config = dict(
    d_model=192,
    n_kv_head=6,
    activation='gelu',
    positions='learned',
    qk_norm=False,
    bias='none',
    init='normal',
    init_std_up=0.0159,
    lr_mult_o=3.0,
    warmup_steps=200,
    final_lr_fraction=0.0,
    seq_len=256,
    doc_mask=True,
    train_tokens=159800000,
    steps=4877,
)
MLP neurons of a small language model. Each row is named by its layer, matrix (up: input weights; down: output weights) and neuron, and shows model dimensions 0-191. Each number is 128 + 24 x the weight over its row's rms, rounded and kept within 0 to 255. Numbers have three digits each.
After each neuron's rows, "fires in" lists the words (lower case) most often at its 100 highest values on Wikipedia text that the model never trained on.

L8.up364:164127126082164113092113095120138094132153137155134138126130118118122137125102139112143091121163165075168148155145131160103124136082081136157130165151100162141114127125118104098095084099126100193134113156108125124109109105102099162125167132157158163141125120115115094131164116157135103169103145146089121126127145126143098088124143160138119121129110120133146146137129119079101124135114117117135142132146098132133121140107162120177137104076123139136153113178102119170092103105131112121176117105174078104148122123134170156129141138124102097130113152144099135161149184120131149141
L8.down364:144141131131145106116149139144109146151122083146149169072120157126144101142056122122139109099097114164096094128096151082146120163115085160148170145120174110109109137135143128117180128120115125166135140123154139139158114142088162051096142115117113156135126136109130145106128137132103141105151093088133116110117122167096142121130142151136172131101123126092110157160115097125134124114123142177122120160086128132120138142083119143125140127155085165105140119097122122152134190125102157175125170147129125155117117126090157134126142161125128154139116146117114113096149139098091109096
fires in: "and", "in", "friendly", "on", "pakistani"

L4.up76:111135140108113152125135128167146085134122137172155113118106102132133123130124109158127105099103155105137136069140103118145125140124111095088135158140131159095191122107104111161104150148147179162189124097140053117114107100136108152125122123150085159140142120149135108117159077114152141132138125130130172086141125102125128119156050116131104134100133144142137170141150165164119155110128175085127149136098153151100151155130144102121141157149121156145114134141121119133142128084124128120141105074133140161104119107132156102121101116128147106121123106156179117128120108122164123107
L4.down76:126113139122157151127140077160120144136166153117146135149082131116156107136127134133160118118074088144135167132174119173163103123124137155077129099152109111118126120126120136118118156115154107144091116132121130166118181112139150117121119147159153124117125114135104165135165177091148163090155137146111176117124094106088128135168112139168079131125126124104150108107131109136077127124101149127120135119098123160135119140108110150127189094130182146159098164144151154133156103102061116105138124142101117134179100126131113135093146108116133104148108118090153139115105105119099125108
fires in: "award", "awards", "championships", "medal", "prize"

L11.up252:110150130118157095140105137100221099159154126138094138167143093123142131154121113121109120140107129122095084108123123131168091153144162102100110107140115132149145150150132122148173103132126168119114126131111125136115144113134196107134174135115133111128153100133153121145137140118108093133126120090110091097116122141130102109118170120124167129108109114163088193087142110166113134122112140112090155079130108139160114130155158122068135149118096161135113157109154148116113161137122117148114133101137110119122180081131132110138152137117160143111100084094108122141098160138137158127
L11.down252:132139135098099115131126099100169162105071118143131138154098113182126145089134140144146137174134080128113119127143141088096141094083103122117114141108130141110146155136160122135130130097131127095152119151168116123145148205110114147103094106088108181103125106139144128118159099167142157144136132142137166156102120097075137173121140111123077124132125158146163125153111135098137098113120106132123109130160094128171080151085169144150119106114143153129165129136156118152118107116100111143149123137148132157140118125123152146157089131114083098121145159133151175099133102118116107146
fires in: "the", "of", "on", "from", "for"

L4.up41:107149132091136117143108122117156157161139165112131116126146143098116120118149121146125107127103105107154142125125179090144147119179135149143109144126154128131119100122114119117121101120140118129124135105121136155143146101142139162099120123110108130156164085094122132174122122149150114174102137118137117165154129144096132064097136175144127117114135172147175104125143116094091146165097125133143145111102155139168137090137127165111120109123129159115136132175138061095091063102130121128157094080188185160138085106129123123132131121108157123118082095122082121133146136099139127142
L4.down41:157095151153125084095133106124190100079157135131109159146078082159112100105160174130115155116120171150096152085109132128136135136115137109139156119177097116175115111106148121134096102122146121163134156128116142141079155118121113130111114120137120148116106118124117165143103113145107143139154122100108142130102112148120136133117152106099133132113114094115155158111120090145081096172132147173127142104134145135098149109113052123109134108142165145173115157127117114107145115166133140166115088095101155134130136110128153158135137106150109127135139150123110154133192113119121144180
fires in: "and", "to", "from", "who", "which", "while"

L5.up500:163109110118156150148148123117165099155120149111113122120178165127088170120133177137116162136061172107143105122132165144105128140119102085166137141121134116141184145119143118100142108156109153123151139139110139095164138097092109102113124149111102180162125120116138167171118109151135157165111112109098077128123142156140135140169153110129137129114157116087145128172130119129132099141156087123144105171136134105125116120161129128117104069109116124138104143114077104139100134089116083132141098139166156164139137098109095122098140124129121112142164081127095135138114136122133144113
L5.down500:154116114054117140150109093129126122122112121087114175128070131097107088113159163102106120082123118106114153143133107122101144101115132129130114130145122148121116112104161107162132141149115135136103139127139109123153115135163140131103141114160089146108119136115080137096109104120149196158148097151137106134151094197122119094137133151141161139127118149160116127133119156138155171144143118121091126134126092124120134117117162117125178170129153159109152156155149108140117145130130115092118158091126144171095142131141148101185165105079090118128129131133133096115196154126125133095
fires in: "but", "to", "although"

L12.up13:132142111124109098144141126133153104119105153127145101158112149079119107134131136092136139133145169077156093102154096109092133145164131146088147101174121104183136144134132082118157144134140117143122103121106114123172118132133131139126120106151135094132126132128112136081192124136131126136130069114111080122123141166131132169111076132122170089142124130139142118158166149131137112121118123104145151074120122164120088140115146092169095166145124097145187144108169132140119123148142150091113087133161150094092145165129125168144115162128129124107082094138109146150115155115131137146
L12.down13:140107134152159142093149200158159111122090132113157172134126117149136128134117160108153138126095116142132159152110122121166117138099142133154117109103085120148133136142077094092119149108087115107151121124183158140095102128129162163157133150111127150125171121126159108137114129145088115162115134102146134163135091141113108098149147137170163128114108138112111112145129099118099136118099144164115128155154104168135140095135116117104168084164128127083133144141103146135096114132102141132102146141123109127054100134087115084137091098079153147139156145131141079135161147127109118135
fires in: "on", "in", "american", "for", "at"

L12.up20:154136134109123138145106132093136164124143119129166134107078156125123114135095144142120140152069146133174125094109141160082090118125161166142117158112159127106121151130087131115154176144129127157140161116131169099134140151128157133140109112114110127080137120159118123161095134131104110157099130105117111083129119136125134113114098156098182086149159113107141143155177135133145099124123174138157176133134138126129096156164093058104142136113148105096130148141085111075110140077076131111118137150132124110101138118144129133145124098126105125159115127130177113119144131083098134142
L12.down20:100128111135117141148127091146162161159165157049133144081121118126154164111144114091157149132148138131173148121148080128126145106137132139111164125121094144149096097120183092152122085086111136089089104114132098114084146109099104109120145127181197127165127152115125171133146067133104105140126121143125125142123143171145125122140154130143160138117146131143138123130108126176092171133115141115132115110125172116113086108121112133120095153135164131150121100161122110125131094099156155099100100131129122123132155143153112101086144154119117121137149145136139158115123123080110122142
fires in: "was", "the", "as", "only"

L3.up406:134137115138083100117139125106168128135175178176118159099087102131148145136113112168109155132172156098143140125120085187160139117149166096132150125071108134123122145100097122121161126167081127154117126170140127112160141168108169162150089082116145118138134113146122141105124154078105118136112088127144080100099133124088111137117111155136168125096133121119143122146155124107121130135133128135107128124127137157153124054150135140126139108158147170176141150105114101124125096141104141111127126104158164120118113116121129088101096100130105130133131118137155121138152080119164126155
L3.down406:120165099085129100115167088079115114149150100115126127154088134110137152128159139087144119140162121134142118108122122123143145120156127143133102112142157130129126099130161153143087146049122157104164167125213145106135129130148192151173125163142062121131113131136099090143131122116143131133146129110118161134138131141097153119145140151155161094130092157125134109141080134121120112132127118098101158137127133122133116116127127110111137131113166096150145135124111130107094094141108114108118131173133132136141137099102100117104188072129103147107112147135117154190135101135099137150
fires in: "of"

L5.up271:124102142129130149084118144120113130134141133132141144089157136160126149102161104126090124143112132175146090124114174157146170148174109098133125111094131147106092128115130112139183127141143107123125110080127137118097154154109142154146105114104060167115125129130144095118141126123125103121120116134137143120151139139113163184183148126078081088112126150123141115130114164133150098175142096097157171088116143112144117120124102112127138134087181152076119149128106096137133118172167161125125121104183135157129143136107152150117111105103112087129098110123145152138101160111138126102
L5.down271:172129128140130146112127195137107089087089139122138119123155164115143117081141127110134137151112120148132121142121137158157160161143092141171143163121142110130102138172104102129109120104125093134109146117153123120107088120128151147153084109111109120127088101153098139111127155100120154117123168135142166104154122111074156115172152099100124088155155128097148109145094112137164090140147100134145155113103143123130136095085133145128140112160097153124131159134156159168123123131113145153068100146145169124105189142100154163162122132108141097096126142108115126105097133130118104083
fires in: "a"

L6.up309:130105116134132113111154129108161117134138132104098066106124138128103124094137168152087147097119171114146149157137159147122191118147086124113121188084177105136094140128123156111145110076087137131139129106115159112130131139127102172121101108128143112144125117155081138154133154140127160165103150114085121132091096176116105131150189132130134169135159161083129162143127141102127138133128111115154136136152123105147129152089173125084102115127139124110127151185087136115110095103106131106105110146120111111152156102136095147139135120117098146116099135123156143119150129103112166158
L6.down309:144118104126092151114111138157177127065154103186094133159138135139101079103132190164132108135085126136128159119136095121173127099107133119101109158178095149116127121112130140140147132092103134111119110086100125116094095137137127173095117149146118119104103089129144138162169142144142176087094143151117129100138086166129165085116145109130130110138140101112136162120141143129101153165127128126121120116132088123129143130134126098125122126092110130125095147105137150158138156169126141124121112143113122172167129161135088094110108153124109124167164129074142134146169131148147133157
fires in: "to"

L6.up14:098093108151151137104126132151142107158128144118171120058126136138107148112165109185121120107097150160130151074151130126153120125154142156149171134123108130121131090120111138151135125122136125129163135102112138079117137095138084125159099079125097139089093103125121133135154145119097106151121109140099117106104109126140156121131109111139125178093140130125116101146136138217124155134121188119133138158140119148140086144077137103116127152111127124139149126172158121109152110136117147062166123156105121123110140109169154117115113124099107141115116130163137128097134180087161121130
L6.down14:089125089117112181133133132166142116110177088130171131150102113110155116168146073122104143103125091139134104139132128166154162091116124154170134141135112161140156157083149104121134165142155122123117130136139148148120099151132117136127126127103134130101154108140089120130144099108154171137136124134146156124071115087086143091146122111066159111114119115124137108085111113140112128092155110076135191084104123164134124128113144158150147117123165141139117104161170130119165124154084096136140141092134164101139121111130173116084146144139160121123102121111137128109120154123119101135
fires in: "details", "medal", "event", "championships", "rank", "competed"

L3.up187:131114060120135094133111152142179101156103196156131131134167110158120130113129143178090155149101160153112152176118130135102133141134097109122129094097097120143099119130087167104132114136130147127125128149153169097117141152138120118112190120187102161131129113142120150141123115114127106112121122139136150106100125132130152124159130160127134146112123120139095122172149114092132121185097103161091132146141082112134128099123121112121116174101134118132130126160137116104173102116110096117075180128111081141171122118155123113115117097156155146121136121097112145104122104152166098100
L3.down187:151177106135124172143183147085195123112134123111157124136126194109115114117114124121111087142121163085140105098099114145109108114104098106112099165143147109124091131156146117094134119123113153107109144159143113130134162139145102093100123135154119109128085164139127124097120101109135112086064122155133151127139141143159147155166122095113085131121121118121170117092171164162112132115134117151113123139182137120125156153155102137125098183120138116185138107100125155114146115172100101124158111112110090129138136119101139149135140113088117153160151151132126133088144120138118135131
fires in: "to", "into"

L5.up30:132156113130142117145122128094134095169118133118146123121129083144178198136163120097131156118123136090123104098093117124124150106160123115129132051145117107171121125132108162125066140132119116116132131106174106117126165136179135145093101143156138117155114145081102111117158141088145086105130089157152127102125115131158115130128123124130147105083128141100099088157190160089178131138101128098153151139159146132144128109085117154161120150131141105129117127128146114153120154133149134091170181112117128152131106117102098130114149156159132137155140110121112149161138103138136102110
L5.down30:190113134132145094158161122120136115146140133142139123135146114113144160121118119153126113143186144133095115130102100158115102141111122114103101118102171142137151107136152151128113109124135072102142111128121159122129113104153158115125168151081147104108086099135135122124107106087145164119164128163112125127129117147122121108156142154091135091110114057133122117151158100169140162155143161137131151136114094139115154132103125097143123124107139087160171166167118076126127074152113134152111136117118166147111136120084082129119159111160152152141140104137083154110139089103182093134
fires in: "of"

L3.up289:121137137092140123192091115155192104137155124116153132127131153116132110151125138181131112144121143148170137107146125087107140177165128121169138136139118096116127156159127110131145121142119137158095093070091135114123137150141125135157093134173147121144131120127092124108157141130153115160111109152112109128102098135098165187122080126095146138091145144132113118129100144145104129131117142111117109212131162097133130066116105139145108132122145127113114125135120131109135145135114119065133111113176128102152105147087069136153118104128148152146127114145133095133111150121080140098
L3.down289:112158139081128126125113150148172138123156120080136119113139123131101112166142109107119124117086128151190160087119153134136114105087087142135126108140144082142112121146092127153105093121149167118109094119139100138116129103125085165142111147119123119121131105170153119114133114117119130113093139126150106098077119113142144148150126103131114094096142188123083106142106140159103180110106176113113129175114144092114133109162164143115094116172128142129129143153146112149124140067139107155135143144160139123141154112146106149152158174148153169093131120159125127111080163112116130167
fires in: "until", "than", "later", "named", "brampton", "the"

L3.up236:080123083113105109172112131113129137194157132149122145096125141123148170079107126136091136094086130110129132147113120091139077091139173134133133145132131129142139170111124135132149143140129110175142096170133138078150144168116127094113127123143141151120145104140142113142185106167155083151117123159091164146097155179164136138134088176092144112103127140126116117149159167192087116105142106149155119101126147116122150097135114127097133137143160091144124154145110100130122127157112128139119111128088091126125134116109112138150110105098156138104134144100149110098151105143145130130
L3.down236:130095104116135153136125165118112115113119179112110127120137159115084107144114113120138084149163144108143098133207109155087087099152132138156088153128155128098139132136132147101129142143137155101087150132102085109148134138146118125130140134131131122132123148087108166132162148133142110135165177122132121142105159137147118121138150154137097138085123129121163130136101158113167110111146138115091118133075083147143121133113091121128192164135080179098130137148133164102100089161132094124153140122122132141129140122142185116111116161135160108106158097123139109130075128118137073110
fires in: "the"